{
  "n_layer": 11,
  "d_model": 256,
  "n_head": 2,
  "n_kv_head": 1,
  "head_dim": 128,
  "d_mlp": 704,
  "vocab_size": 2048,
  "activation": "swiglu",
  "norm": "rmsnorm",
  "norm_place": "pre",
  "norm_eps": 1e-05,
  "positions": "rope",
  "rope_base": 500000.0,
  "rope_fraction": 1.0,
  "qk_norm": false,
  "attn_scale": 0.0884,
  "bias": "none",
  "tie_embeddings": false,
  "parallel_block": false,
  "init": "uniform",
  "init_std_qkv": 0.0373,
  "init_std_o": 0.0464,
  "init_std_up": 0.0534,
  "init_std_down": 0.0534,
  "init_mimetic": 0.7,
  "optimizer": "muon_variant",
  "lr": 0.00915,
  "lr_mult_o": 0.676,
  "beta1": 0.95,
  "lr_head": 0.00789,
  "grad_clip": 1.0,
  "warmup_steps": 200,
  "schedule": "wsd",
  "decay_fraction": 1.0,
  "decay_shape": "linear",
  "final_lr_fraction": 0.0,
  "batch_tokens": 32768,
  "seq_len": 1024,
  "doc_mask": true,
  "train_tokens": 209600000,
  "steps": 6397,
  "dataset": "wikipedia_en"
}
MLP neurons of a small language model. Each row is named by its layer, matrix (gate and up: input weights; down: output weights) and neuron, and shows model dimensions 48-143. Each number is 128 + 32 x the weight over its row's rms, rounded and kept within 0 to 255. Numbers have three digits each. A neuron's up and down rows have the sign that makes its largest values positive.
Before each neuron's rows, "fires in" lists the words (lower case) most often at its 100 highest values on Wikipedia text that the model never trained on. A number after a token or word is its count.

fires in: "made" 36, "make" 16, "announced" 10, "won" 8, "would" 8, "makes" 5
L4.gate272:128130155121097134066153126123142097154100098102150048177185162131132086071134158097124150129115202128124156048125166146172102123120073106092106069156099147137094147136100100152121138115133047180088092127116136086178143108081073151108133115156136156108183166089093130138154157136134163112
L4.up272:128147149124135158094112148144125109146144121098143099184118148160111095086197154119170116134137171167104105042085137152120105083140082089091107133153127161166093135115102088156120151125174074149113120164140138073195195094103089175071114084159132122129164165097121086128146122112151125118
L4.down272:146085121095121145056157140107089154123114127133093098173155113129109128068089198142135173098100164123173110113164145148111178119161107104079133192147097114119096107138149088165147155188110097105077134125112215114112161103129159180054098139093102165132222205104166165165147153174141130142

fires in: "s" 21, "the" 19, "his" 6, "human" 5, "humanitarian" 4
L7.gate318:159137155178117141123131140183145153149122135113112094100138140155192147133117112105086192097232162157127143132110158107168101148130118086101237178085139167093138147101117115100148135117176156107108080087155102148178132101140100108098124114129155095148157144129120104150121138109120099122
L7.up318:066112107138145127143086131146117078154128134215126085138087136142082154095124187171100169112150146160109114112125145139100112177168113162120187139134140145141170163151073097129174151113170131118114098152160103114076150117100177093144085148123194104096077143089152142071109085160158127122
L7.down318:133113136134104140126131061126118095106195155120121117105126110155112128158105088114044128174169117115113169124089097153127115120129098075159160164145108166077146090129077129067184142177154139141146138133065152127120157048085132143119103140101138156113044123072074153123029135102164124125

fires in: "of" 78, "above" 10
L8.gate230:127143078108159174123169026169121111183045127096118061134179040150097131096124127159161122078192185171093127122130097143142106110126101181118157156074177175152096160178079130168158133153177135143104131127101125097113136132123108154191132127101166143166130150158094148150076109101125137088
L8.up230:160147146167128179156152065128081123147139170122087052087134064173084134102153210059180121176112111124080087134078147157176143128107130158135151148114204107159105143093115118143110134124160120124120120163089109114101081098132138097161126091136153126104143136132120143144101103114127169123
L8.down230:113152113159173181123095079142168131135111168108175173131114152105143112134125152134105111128148124113068152221068073163132107169218153127075114130179143131160156107148141143195056150064119118065122097155158158082091096103107129144155144119111153063096153171106086204180078120098175136186

fires in: "a" 33, "it" 11, "he" 7, "according" 4, "as" 4
L7.gate355:145138135122081140089161151101124131193146128135139142084136142142134158118089163119164103125170098097105148168127185111074134152131103152091117101111130090158095153127111130076106135090057074095146120074104152183164098085097121128194138160104132162127112119105158127159127109165148133116
L7.up355:066110099091064151105155159120127049108140117157109136109151102158053142121095060173145126145089106110143145132136163132096100141122098129143095102095037144124162116072136127069174142139139149088058141183156120148069098142126170135198129107142128145099135112169098144189094078145153135166
L7.down355:159109189082118116111077130156114124140090185178175176170141173114068136225092159145089125109133118147075079112077122162079131120099055126104127168165145074178160116077135083120129134122134123167136126170247142125069103160186099082162139171153157103104089171114167130089083141164122123165

fires in: "after" 27, "since" 20, "while" 10, "although" 9, "because" 7
L7.gate156:165133105124112134156055157178165161115143114076154137157129137129086110188122142090148159132145064073123151125126183112104166124128155117118087079120079126109169110157099131193112160128133071140203093145118170149207122130071076100138091140097142147146127126139188097164139137121128144118
L7.up156:165108086124110115134083127181134148152141159121105149159090181187117130100152101144127085148188115153142169109107136140125113163121133174122140121157166096061123120104087048159142181075137136138155075100131157102114168093068121128164132081134092125112097128156118093186130098098148097166
L7.down156:121169106084163173107128101111147131117108156141123135158109163154104046110131102127096114158089160047146175088205119109128095150080184110109176104099137132084183156071100069134125099141169124198136180082115139110103131084128150144175145159141069092153068136123209146152106139148187097126

fires in: "had" 43, "has" 13, "by" 10, "under" 10, "have" 8, "got" 4
L4.gate388:161070110104105100120123153110162134121185133103106164124105136131163047088070112166145138113165081124140132081070116134098189167146073142078166135099135166078128102143106177195148154144189116132185143128089152166180063166088140174157065090189146179151121082080058132143088093137135108134
L4.up388:115151112144130059130111109107141133144131156079156127112128098137141144176164167129149135051164134112077125127136162113093143079148134127063069073138154109093127160149129168193127118131155079134059059124072148114118149112118128165106153126157138140151070186118172190106184070120172161167
L4.down388:122118084125097117119117058123134144177129107152122166063153150155072125123119129159145151131147116133088142066143148120118105167173100082171121144097134137140137080130091159119167131162137119102098100071123153126136140115058093151097116148167028086161099153146139128151124115154121163170

fires in: "who" 71, "he" 21, "whose" 5
L8.gate153:189153183117102175169147113157091138131140090127152181146094081154103157128114118075091098117150126122124125131131125168141115135128076128159076179140142015125187145099167170122120144083133155016150153122131157082148137097152131147082128225155129073103105068112142143142147103102131122069
L8.up153:113170112095154126134126134073190127139155076132147154174168124115118151168162182095153123077122103146136089143107096143078129138095120077057119111113092154147137148090125104062084176144116107122183150153118076082130133140184133168158178123088099111160110109135097158111104155159133129108
L8.down153:100113153132144148123166124140092079104084099142188107101153084101114147165176100173170110135133127157144132115114119104116079167121094109157147130133114105143125184126137100151146077097151125122136175111100110134213111128187159112024129087113153146063169179129125132100113162156145109177

fires in: "3" 26, "11" 10, "4" 9, "station" 8, "committee" 6, "0" 4
L3.gate235:134167105131080204156107099081075154068139105070140090087151212132119117157140162112114102121083049108125143202134158124082136151158092101139133097126096148118114064107104145152119136127109162110152076153105179136172128086120129125125088117135117145077118083121168141129080148142166138111
L3.up235:048134121108133150121165190095112099162096109109146077164102115115138150145175126104183098165109077146146158141093135150077134125137108117139075100159089072096140095168158128139139150169085099140087134135120109108085144136094149116156127076098138112159088130118156206110148145122160170137
L3.down235:106140116095120050144088141100138114123097120110115117127178112128153133060156121147052157153094071075106069134123130137114091146101154144109113095151146125090130026101168111088178155164095110136175159098134119163131137130124135161118122119159121090134127142177180121127108169121124111088

fires in: "as" 15, "during" 15, "while" 11, "from" 8, "when" 7, "it" 6
L7.gate317:169106123101169120112145168144097096143138179080112154126113075139157056117089132179118105119131088135090144065131120140070126106107055098171132107059103136110160138088118103063163130112137143137092131138086103144147095112104127114159113167131194129134143150068128147142089120120120146160
L7.up317:149147179121111140156077141123139075156162035132159145116130138137151165101083168103138132167091133124089114155114171074106179161147135124116087126175106098125095078146113141152117144061153165126096154129171087181090039103096144196124122153110128114089146165153108091136114125149159140174
L7.down317:121134166065098154094070150080170153109128108147129147111150128165160086102189175135104090119120115136075165184149124116128163110134084112109102156224116122156069155077126066088129128074104137148065133106107082111103115232137107125063139092107131117142108183111105188118101186114145161157

fires in: "made" 23, "votes" 11, "would" 9, "appointed" 6, "taken" 5, "chose" 4
L7.gate224:080115168084102103157135159164175129177172097162103131107135118149098118124164155076161100133163163168193135155139133119167107054110148094072166175149104125164152116195132122155083095096133065133117134162153086078076140176032108081121132077117153090120099140127095078112109121065103152090
L7.up224:117130153084121086165125118094093162145104098123131134110053124129136053111212155152145093137117164142108137195143099172126178069162162106044074120146118157110127145150134110159113119121124101137136108150139113156126121118079157065137168175077147117132164138082118120130132137112104136128
L7.down224:174108106160180169113095110124193126089023117159132107069146118079125115129111131147116134118046117081140182145197118160148140113096083133137119137123090133149134099177124149153150159081151149133160150093133180124084146104101137208099134119112110116172166182130155111107155150080168128135

fires in: "after" 28, "from" 18, "on" 9, "since" 6
L8.gate165:107127156063136154124107128177113175145117122088130122102151093202075119104153085104080085109157144107100167108139099118159164095136133039094135150131158136097143158137138125141151191133117132189101153131071112135129148143149096138172129159085081099156142190119170149201052161078101081117
L8.up165:154100129052135169157105185123153152132146160106119166161193129195146159104075122152113126138091112152114105154081100104077142147146130124143163164164130147140145127110128134088124098125150118085136071188116131109167075108141185104104126171214107093071082148130114150096087082114167135155
L8.down165:115138103119187130111146157161138145167167117160091111135085131187162132101135082153108055105166154154158160125144082142132127131072142085127175100116108145108188158161091121149135177078184116133070190137150146087185115083121164063104132104131133138103152087099114076141097120135218138152

fires in: "and" 39, "of" 17
L8.gate474:107108179104115121193109113137170122132128150150168165103053173100066165193151133151123163193129115137205117116106164135188133139179156096135136121141124161144164127098164135092099136156173125095168126117123149096130090103170113150125131111153097127119168109133149147103120155139141113179
L8.up474:135109108164094104104131160120185117073116135105152078156061061115137123105135153235080135159143108117171154124112169109111122137111100157136184096149118130175155124100082065125102148129172146094128103136118131151123159130121089116093181144132113101139137102136128106091102117119152146175
L8.down474:163181087115195116158112220139192140121136207136141131086204079105105103155095110135112073083092146114105116138097149160117083113105186144153137153147098114132148150153132132183172167135112149086053125083110104104130133145107104156135141123095094174165130071171185141100077148145124145096

fires in: "at" 23, "was" 16, "early" 12, "is" 11, "apps" 11, "also" 5
L3.gate210:137123141057139105084229149139056110206104060087141147126139127095098162094113132163170123130077109132129134084143146087117126150125113094098121171171129114141131100157108082091136182149124081200079087117129165099118143162170112097138165132126181132134118129133140070140141153162176106116
L3.up210:129136115107166135061154185153119121160174053139131148157103109127076130113126123117164095128129130110151164138127112131098116175142118107143143174138177119098030119153150109101147124156093127083112057117109136138157070198143167110099153102129148119123079105158095153067130089132167175094
L3.down210:174153111097102157109152106154096136123128094100116107108181102137163170154117107099036158094100120132129140115090159134119012134077129178151119121183148119134153086179171078110186184178134136187030095063208127153100074136119102150152159129145149160136134097131111133111107124130100150104

fires in: "of" 27, "the" 16, "s" 12, "a" 6
L8.gate351:119159123154177097098060101191141091133099109086122112077079184171077144177172105130210136114127205142127109175165226100076147135155050179200143162143129157096152145112138137096153139112090126113125180128128085188094098074129171121130132152083071113158137075146153060105132164115180183126
L8.up351:113046137124112129141146125122084151130109153137184114131134097130152166145183184113167142098092115094124089139114131111125131178166113176153120200136113147098123135096070115120106125132127155117077103100091152100135132098186113131095099201174076116149065151122136122081100136121120126138
L8.down351:178103156123132143199144087149088135164117124123111094106137117169122173123109108142104112103024085102143043132089068167128142152127094107138101116126040126118138109090080155165148121139100155109086124198118097142099125131116142117148134133186115127122084119157159099083077129110131143120

fires in: "a" 62
L8.gate401:089153161136170138138148130137133127094169119173097082114181137129109109153144102110152094156184122156167113087081084147083101141172160123116149109106123082120057156067138060137161083108113109074169176105104129141163161122156144098128117130174075091107090103118145132152144115088181169133
L8.up401:132120174114146162113145156174203067190152129107126086100184109152147125188116073108109158126140138155086158126090135150165145132150092160143115084155150138115079111166131140149139141121167163161151216163100131113125138136102157146101119146115146188151155128132135136148196121141106113152
L8.down401:117137136193068131170120142165197104180161146084133102155152122215126095107118076103148148095130036182149161182067195126132140179120185143149122145124100131127096124111148158131095131123134145109172200181120150167091104149115130125136126139141132154116092173198160186090088105190127151108

fires in: "the" 62, "fort" 6, "they" 4
L4.gate38:136158145125106098108126113163114149150087111100137056110174158137110100126161144117101113093113093120107081137136142167117047078175158128166158154090105110161136170140097088152135154162085082126155195122114145106109098161104101150188126093105201145087168114111189131072124147151158121100
L4.up38:110104117097169149102098126134090138157116171129132093050173117077101142118145157067079106132167154096112044150114122133180078128066119114164156132098095120193141132139114142169146094121132146087148184108126175142098126171098168105113120078112204124138182164090188123132106097141153070139
L4.down38:147103150107083168109112132115151090092117069148182117089090106106117143116141130115134138168181147119122189101157181195143125169149178121159101104146137122089115123135116144043119088121129173183145118119093142140126151123116155119088099107187122053151189165084043128151114111132099100128

fires in: "3" 27, "parents" 8, "4" 6, "park" 4, "parliamentary" 4, "loan" 4
L3.gate279:112129107118114116098149150130165137066091152105095137120048164186117034124149121105108105177172168056125113120085132183133151201123178147151135119184133087132097112139121148107134102133138160159216123111079167160129112191114118103142102137123108143134075058133161153087125165181145130144
L3.up279:165146096114106115115138132105153140051047100086092125110076171127103089079165157142119127117113137053102098142136183127170168107144141155137102077121143145122141091119151171165101079107147104102139149175187161163178156089129165175187169146176105118126107105094144167133122105147093156116
L3.down279:141165119113117111107138203188157115078094155137154128090104116161162094051103122118106146140150125135106135117091102091120152130063137129099172070178117121063155105109196109091120143113134122144157190116128052131172127134055175121119121119134143141112107106181128171169120162172113088174

fires in: "in" 37, "of" 12, "often" 7, "introduced" 4
L8.gate273:139127164095121139082093093111165094139105135111150124134155137107099133133087136126120086151150189105107104135144173092149114172166155108100058133099111145114144169088122121152104089147110081111137078194135143094067118115112156143128138143090202120165109127118157130129093102127140073115
L8.up273:143135103094163112122108085135133099111133182145153125183136128142082168125123111101194081130157113121115130129175145110154105164142171130202098167135160160122115106118093123101102117111205078102148127105096171067139138133140133136133123199054091136108171111104124154173115139133190142145
L8.down273:096128134135127137144104127110138075121085144097115099115134139092167067133112140074170151166151114099080155090117097102132105122126147102163093161167097134117154133104097124140070143177140131067095011116110169156199084115150152166159169138099142160122147148126121170102127126125105148174

fires in: "s" 62, "its" 21, "their" 17
L4.gate64:038129134107123091115085124109115124091177069116136123169140087140098164111113138127143136133164097102125083116145143076068163121131113076163104074129170120159185127146148169096079160078121127091111178157164187091113170116115108147156119116129199138137099122136095148123152194123161071102
L4.up64:092052128108106177156100147112124125192122157121156111107148092149055095130083099144150093153139083096151139100094142146134175077152089100091073082127169090128133092158163101130140130096057136094151130145171080070103149097129084128103114167105134081137120156112162149122083106129176122159
L4.down64:139201131123102142126123138140155150152150150137111095135191142110151129085067085082094174139081084133157088131157130155098122118141204098134182152109103064115135116126140147170119142109150199081170153147145156104081184128121106131184101127089148125168183162106160085145084118096111124103

fires in: "that" 44, "it" 18, "who" 5, "never" 4
L8.gate326:151079136159123154161150119136062142147115135123200146143139106150089166130135153147158134154070141093135084058130080160120106139166122114188118130115147141054121099153108111121127091118167125128181129100099090093129028153092109134120109102088118130160160106147102194156153147157166182178
L8.up326:159117066122120162170154182098079089086153117097165208113088134123116169110077163135084140127074181169127143104121109113117118080155115141163144122155149099114124103156144080110116087157185168144150094095098147045190177096168117145101118171154132109093085172128138129157125157109059137116
L8.down326:100112067118149076179097126109163102104072138058150141077103131085089179125076116129154101116167128145167135162126144140153131225156131174168103143106106127108109158117145120124124084163109138145118095176135095119073070081112132084199119163178106184154135131122087069163159123103094147139

fires in: "is" 23, "has" 17, "have" 13, "had" 13, "having" 9, "was" 6
L3.gate24:115117161086168118100106173134157124174124139123162151142138189171117099111183069123112123118167132195173090139123189118091085150124149063150147161104133132081084114171075105117119151143149171056114124118086086087173148081084073168187126147123101129097120184154055140123202162108171085191
L3.up24:108127130102132153094144152156125140200086109124113159133138109159133114097128108144107187117141132149122104074176156103129152156123148116168204094082114145126126111147133106120107157108103127119118106147089152069206149092100068216145140091121137138091167142163062160100145091128097106145
L3.down24:132166111040111110088188080164188154155142062129082090097131161114140089144103126181078132144111120181127173108202176123124148123057094109110132114080094119130148113139140139067162148124241117148123122068179153148178123160140093114122133136163138102165126210134116088094083158106151104093

fires in: "it" 24, "to" 18, "top" 8, "that" 8, "which" 6, "tower" 5
L8.gate562:106175075123187151110112119108102074155129144102189142144078160098126147080117095129155075138085167106118142098180122118134108158247136115113066150177149093112085107105125136157131173089178113141085091150084105080163143150145163107158082120113123087095123125181073148112161161162116184094
L8.up562:093172158136074150098155165131089114134118100132165162110143137107092125169126162091129128113174191133172096135064117116184128081157111103128081155158133153084066107106131076124136185139131156131092151092148077108130072126181196215163185101095139135062117150189093146097081147155170186109
L8.down562:159131173140137179167154110125149096142117091067137196166203145101074158129127173063112086182111128140167120099155112144095126174178175132180126211164138115107133124133176148141101148151102139143085169131146122141111083102140140161188195085122142106150097105121069085099129093118122193168

fires in: "had" 41, "has" 33, "lived" 7, "lives" 4
L3.gate53:084142138206095084074120172107060135148142091132119152133084185147150100133133164155137067118119131124112175165167170142143110144167122086136108147116098178175118167090104146108123088139149111113128124135124127139139105114183108162158136103101146122119155125108173145111093148104151154159
L3.up53:135110146190108092112133192111103119157116087086117154126112208132168096157086129134124105137155100126111129142152189139122149165125106078086129186117118175138077129109141145114115072128113098121154131083128149073148120103152120166118130138139084140109109147133169172132148107111163160182
L3.down53:119123146065175083102111136184137121199053099195159173105113127141070128103121102111225150115121156133104135129142118166175164162130084147151136134126145112091129152122133145147142137115124137090144115083155113174135174129163101115104119137161109159187163103125163132167124100086118167188

fires in: "as" 24, "derris" 13, "after" 10, "for" 7
L8.gate575:162092101139095147157161155145054127154132089103143117126105132113090082127124080108138107107142141147070113064123162136185136096129183141086076155104133114142186168140098170149149139123101110132168112124116176117194109146143140122171089113127101122139126142124117120124122170108099075147
L8.up575:137127116055126152150161136126099106152121113123138105155179136161106082081191101102118139095109141095135100141151126136091174163177148115141126145145182071142106105161098100130095102143115114073105158165101168092104189148104154136133132132136098049119136117129185122175120118131155106119
L8.down575:087064181077131130124117194130138169151111133137112092107105133096193091113125156170133115096123129149081128108099077106081177094124184114200086103133157107098065143096063147150096170074134137057086118125131119115141163120124133156188090103137100142092112138130067127125153151137165116098

fires in: "in" 31, "by" 17, "of" 17, "after" 12, "from" 5
L8.gate306:088195146150136166113090088132147127122153096141156170122173143087113061099130086145103123163127114135078155095130097105129110142092145097054125142150168118074105131049104131104167078120166128175172137129087184140067066176104109081118184198167161109088101110105157114093102096127116123079
L8.up306:118103173146142118141141138108140133088145164121143059126123157116159105127181159159136165128136162106089098150083143122098159109063112108147157079106189119148191143174136127123177119120098101107122153128105178168130121125147145148071047160119127084105196155095095156069119130156106150126
L8.down306:068156216132169117163169107160085101137114122124065138059137111135107150110136136107141158148146119073134110047113104143171144132127158117091128104138096175094111105145165161116156101083118084100105104107089114167123075116084116141115154156122166128183131118126084088112105118114147150079

fires in: "his" 40, "their" 20, "s" 11, "italy" 7, "its" 5
L3.gate498:138113102165124130125136123113120201161166079076167051167105079133103113151164059138140115155091118147145104074103064150133172135088094114159042081080107103123120170141168099171100165094124088135164106149114167126145125133139107109153155126114087138141103133143071169126170169132140119157
L3.up498:096136093138121073107172104096106161145176092072110080151146166141119077154161088113127120176112095137160069140137143150108185149091100126148101156126114117087190113158135127149143153115123109111155105146171170112149160107139130158183158169114091122130099145153129157141177178173115105125
L3.down498:047164131113105121116147123139113152086116155160085093161149149103145140097125191145142133141168091143149160120169160120094097084160140089150142148099123106078190149135093152122131129137139162139121168102164126100077157103102178148106184115098120154119184136134162072094097107139122077086

fires in: "of" 51, "the" 22
L7.gate54:098086137166096106079110115187084128160024143152091111090162131138158104163141164145133169158175156124092103151125172125130099101124129099097131109079134162136140145098063121122158124091177144179114078137100182135085139110099136161117152055063123143179151097136105169174134133118086168146
L7.up54:144147165176086083160099167109141117139112151100090128175128099086095176145131118190144117144104172128086148063129140118108092181159104172117115139130158114162187153097173111101146191120129170171141077133181179117064123068107113185155140133136161147105159100089163167119118119079131119128
L7.down54:157074069088108179139169125076132164130158148119145073228082148078083154175124115134078181133122112171085140076145143113111153162143109141109149154154130108149070121066106129095122143184102070114115097115178102135085111144169095148130112147154114128120145166134117142107107145161138099090

fires in: "of" 46, "pacific" 5
L8.gate334:114166102142135151104140120097157115085128154113122121106078095161171128089065133145112134057121104076165143156120120127187178117119115119119137178137162130159157094102161147100113159147131091119120131090084104178061153163230113098061082181138141128147102093160102108134087173106081103129
L8.up334:120134092186167135167110155133139146110132144104131119097091097119102144112142188116154153091155118123134136121110151097106162093108132135116161117126141166125146039144081117109065090179172096112194143163085165092053135159133090167103124152142111134035134147142093148076128183147099132123
L8.down334:163136092144141149154141155135090149152119129129103078101150131152124122165228135148108107102155153076137153021132121143101108105133126122221109127153142172138102122080139187133111115195094124147130145103117161131120097126115169122098099133173120087110127088113113180097111219127116189081

fires in: "is" 32, "was" 22, "were" 15, "likely" 4, "olympic" 4
L3.gate119:108146154175183159039091149143183174132114158139162164044156162101132183088145174056152172158169112082117145144099107129131109133143125103053144139117183183076132132099107109103143132131142146158149163156117096123064169136120105120104148107123188123141095096092128126119218136139174086121
L3.up119:157091144116114161100136173205130099107071140134204185105152161141144157137116122075093144141125095073130120131097185195126140088153118119051140209116110100102138119163093022127163126159118049181148110118069082097125178178097146091184154158103126156117098126141151172112163175135164097153
L3.down119:113093151063165131099187094116134167093101153136155102143140104136178171148131153123088090076131137196138102061125113120147122114120131134050133090166124099196066090085132097099141124132116127136076098125174178103121164196182082161120100114115119135121111140133103182129081147143161114091

fires in: "a" 26, "the" 23, "that" 15, "this" 13, "his" 7
L7.gate437:137094159117133130092069165096133125175161103189149083108165109128041149075119130155114109211124145165158123087103134127155164088209098125197069162134182143158089124124115086146095188101166106146090148121086110109136183086157106164168150128127129111128146127099166132169151118113118123085
L7.up437:071116154081108191073128205132135200125097133088078139114168096099132119158113070107124155138103092168169136114084121135120163192110119085115131138184135161107119103077120102183044144097172169123181103144167148055186184126106141089145124120146090141180161094149118150175158123136155162166
L7.down437:103103119114154107103124227189122128162137126111167140160124099128160164197193117089179123135090114117221087067112074159127099167154129127095109138160124150105110134154110172161101100148115173101141194157176118134134160114198135148110116119148105117076151142138114111185142139050081148127

fires in: "she" 29, "it" 29, "he" 19, "album" 5
L8.gate267:142120110109089134074142135180103112104168121133205113091146098102074149150135153121121119136154130139142080091121107160098156088154074131097082168184121157140142148122168090129074094102091137135108136130178081088149144083159136206203110115117103108076128125100139197166149102126163125153
L8.up267:114131143139164161140097073100104135107176105097121147115144159123144117145133130112104112156051130141144106092148156110112120148147068063118125165144137069187139141098126115122134136101132166156148142171102071123196156126136052117092131140104096112136142125115106073154126126178153106146
L8.down267:125144127130149189096154108179130133134105170072156179101177158121161139115144121102096137089133178115159138049166188084166160153127112147148125156060106142091118139135088093153162138214107158129176102134096125105150145106100076140132142081114146178069157117191087119147116114110125143093

fires in: "had" 29, "been" 25, "has" 17, "have" 15, "was" 9
L3.gate574:105167128126159123093111170150103151133103137107140092111174148145068095082140139145120132133196130152176139129095111122133119155160135120127150116103148146111109162111125141155134104159099071109136119106053170137157139116096133159140081141178152138105127166060098129173156142174136074100
L3.up574:130145182134117092076180173151111125118106117142151175080141216146137130122132142123129139107195135139134173137139148138155103156137129122103120133159161098096111169089071145164101138112166066134154119150060165107106088112115137144094132118138101159161109173106125154166155158167131153137
L3.down574:182145112128130097120146165147134138199108086138174169160169160129123112150118159111161134114147109157096153146154155080115192184090120107096129121120131137112137150111113115128135138178078072094120104119119137114087140092111145175065161083139057076150128135085094175145116114197163143164

fires in: "have" 32, "had" 21, "having" 10, "has" 6
L3.gate476:116085155105105129124098142180143091190152090132210120109149094080116135101133125079125157135151149115101115158101161137161149107135113111094150151067190163050096162130086088096206194111147134121133082123149092118169175118166109100132108117117096137167092117156152088136084175132183139168
L3.up476:135115166160115171115063163215121118142139117156155145125132132132121102106146166138067073085123121136202146175177145122164112125117103101132125104172128138130112129149135106111145176065177127165159056124122079057157108153132140118135127077222115103120088077039140179179132119129134128147
L3.down476:143103174103112129066120139108126170148074131150099121131137113100104125115167149142181092167124166119087078096180164079089164157114135129178144137070094188205162158106119150140092106089103102124108092128164104095132138150121114138101076126162089130118140104095107116185111072093066147060

fires in: "of" 30, "these" 8, "several" 6, "few" 4, "various" 4, "between" 4
L7.gate213:124128069117183135137164168163178082095128128108125167169102139094135176148107099084088116100138153194118120109101146154153136099149151113133120175125161149157136088080098076147094147113169142238128126096122159121136159130106113129096215148135117136124149104155184161197110138130152155150
L7.up213:146197153178203157082068134122129138088157126151178099117165140104163132157099124117135095132110120122084160123109139163183122123137218150145134094123107163151105101185133150089157187105153154130111096111144147114128092088120078112148196148091137116122189156115050132174085161148119162061
L7.down213:143168091127108150143093123109165162102116128148191127122155122119149159100135158105149112101159086100112097101106123185079125121109208085165098163155095120112152096186142186141129094093127113124169096137232137143150113108122110121091197188113105137153133124115150121091083194096164112137

fires in: "as" 31, "that" 16, "after" 15, "for" 6, "if" 4, "to" 4
L8.gate69:176106167133099134141108081089130130128171139173130134094171158122168150175103070177126085119122117140089116157113133104107172083122093183082112112135130055149156171095108122132097114144108079129125148075069087105131114123175170131147092172129121087178125100091109103152098143109152105121
L8.up69:087097068106134138160082119096084144163146154158159118179184093145073091066108109125151061143100128123096189163139194131114132060165107167115111128181090165082105111125084088104065094119122115145144190151113104119169192145154123191213059135106147116074175116112149135094115119088105152098
L8.down69:105148127104111122069128089116145101098085155090198113148163129151160065171140131109168163139153106112146133099133110120114144138152105105116156144126142163157107127102116096109093152121137121151098123062128177112115145086056115162057163095170144154051149068161129097117068162125211112178

fires in: "of" 61, "in" 13, "directorate" 5, "for" 4, "at" 4, "admiral" 4
L8.gate695:169101151181151088108168081159093185110160099098181100125127131147128114068149119105160151048118093153111124144078120119146181130085184178118124151150131131082157084152155133142101112113111103086123073078128110132138067071179154065138094174157158163098113124123193129093098157123147101131
L8.up695:164164138091147129156090134125141167082132093119120125154143049125157172147113102176116153121146077096120120162153177127154161133170131142196123123174093135094147084195183123138076181118132098143107116170132196098154139153119132112192094111111075091090078136128130123188142151213102143106
L8.down695:106168120122129132125100141122144112141079121083165151137125178137068082082140119106144161119125155123077101128107112122104189096096107119140121150174135156133118086134125080113139122134155066141146152091099095169172126144074153145110111136125084128082186129170134085100151152144074118065

fires in: "their" 34, "he" 14, "his" 10, "her" 9, "whose" 5, "herzog" 4
L3.gate685:155161102195154116101153143116103091146190093087079131136082130090120102158147163155170158106166176116161114075100121156151161118125070125165083065076149137167117178137115156099043145090100153176146102127050127108155088093149105174114115174140151119153127112128111124087158187127142096067
L3.up685:053084130132164101113177181142118112096154101105121142086110158105147128175165126167117081152115091136183082170149193168135171096076169102178118213095140165105138157154178079131066112120129161100146122123097173134128156116108058122164135178110102078130135115069108087171098206093149073099
L3.down685:121105098112176070162136065089148119103110053163148152156152120105116105204128134071147144119051143126160132110109133122130155158151093104156056106121132111132131154107112107115126148135147142121135168161145104140132138088108080140079112065109146134092142148148148147129113069143168186132

fires in: "s" 41, "the" 31, "whose" 5, "they" 5
L7.gate495:136135142072160166046115152097176082137122102062173077083128119121123159118099154096127124123090129166213146088119177140123102143149173156091129158074117152111050162141161146138099123126132144124148108139158130139142155079137155154157146147104156114101130102115119114079112135077113098143
L7.up495:090124175108078142100075170125147186088079104103159064116169096136102128234131083133063095132103113126094137167154103131132108143143182117125130142155143124129102163131124165099129190145172130120088100118121205121136152101133092126113134151163108110128054063143125163149117060124147185070
L7.down495:111136154133134221144125140125165135078105087112140125056149131135119116147152113111084094087119121119151162096130106143103144137127136067149110096138119114041077155100150159133220065122132150092134081126073142162123143117142116154096105161103071152109153104163102108119155126032166100107

fires in: "the" 16, "to" 13, "as" 13, "that" 11, "what" 8
L8.gate656:094148153077105116150138127044140098074129108202099131130146106075135080179081165091129081073156159105086110134129145112068105120167124182103095179078156089158116170144159093151088137090086123129180129149128075123152191090162137075159132149112108120112103185128099115119070151158170070096
L8.up656:114148129099097146120144123091097122155061170100105148168162143066154131159108149188111126068159185121066066109114139154088126153157146206109122165145096158101094176153074116164132134064088113147116150074159092127196154101088109152118179100107119134131169146105135132126101127132144125072
L8.down656:123140142090132136144114182134124144075165164154129125150092099071087123144122116152178028168085113067130191170147155187082108123165141124134108121082151124155076162107112153170112113148104081129137112088098110148173097143113098100114170164172144098046102157119083156086172181145130100156

fires in: "of" 81, "often" 6, "off" 5
L8.gate185:101129126172066120097087092103150196175092128121162174107181134082062141163134144128142182092142141105092061092096117177151151172172091082146173162113123126143178075183084161079178120150136133128120130098123112170137115073096118209163137123099106101140112107119137154155153126045142139099
L8.up185:139135108164121163100143074150140097109129199140093169080172188133129166176098134067096165112174184092127098085132085134157117141118100115142181141094131167104174132168102157100099112082121124104135123146119148146139064122118140140118141140126198110109114135169138159136105195115128183122
L8.down185:102116128141164099135127151139070143132123200137156066103169131140125102113143107109117162097098234140152156120146067161138109128063077140196126163109121147130141166100068165154164145146086180161128107129115150133125115073122147119130127123151114097141117130113131153141174115119056120180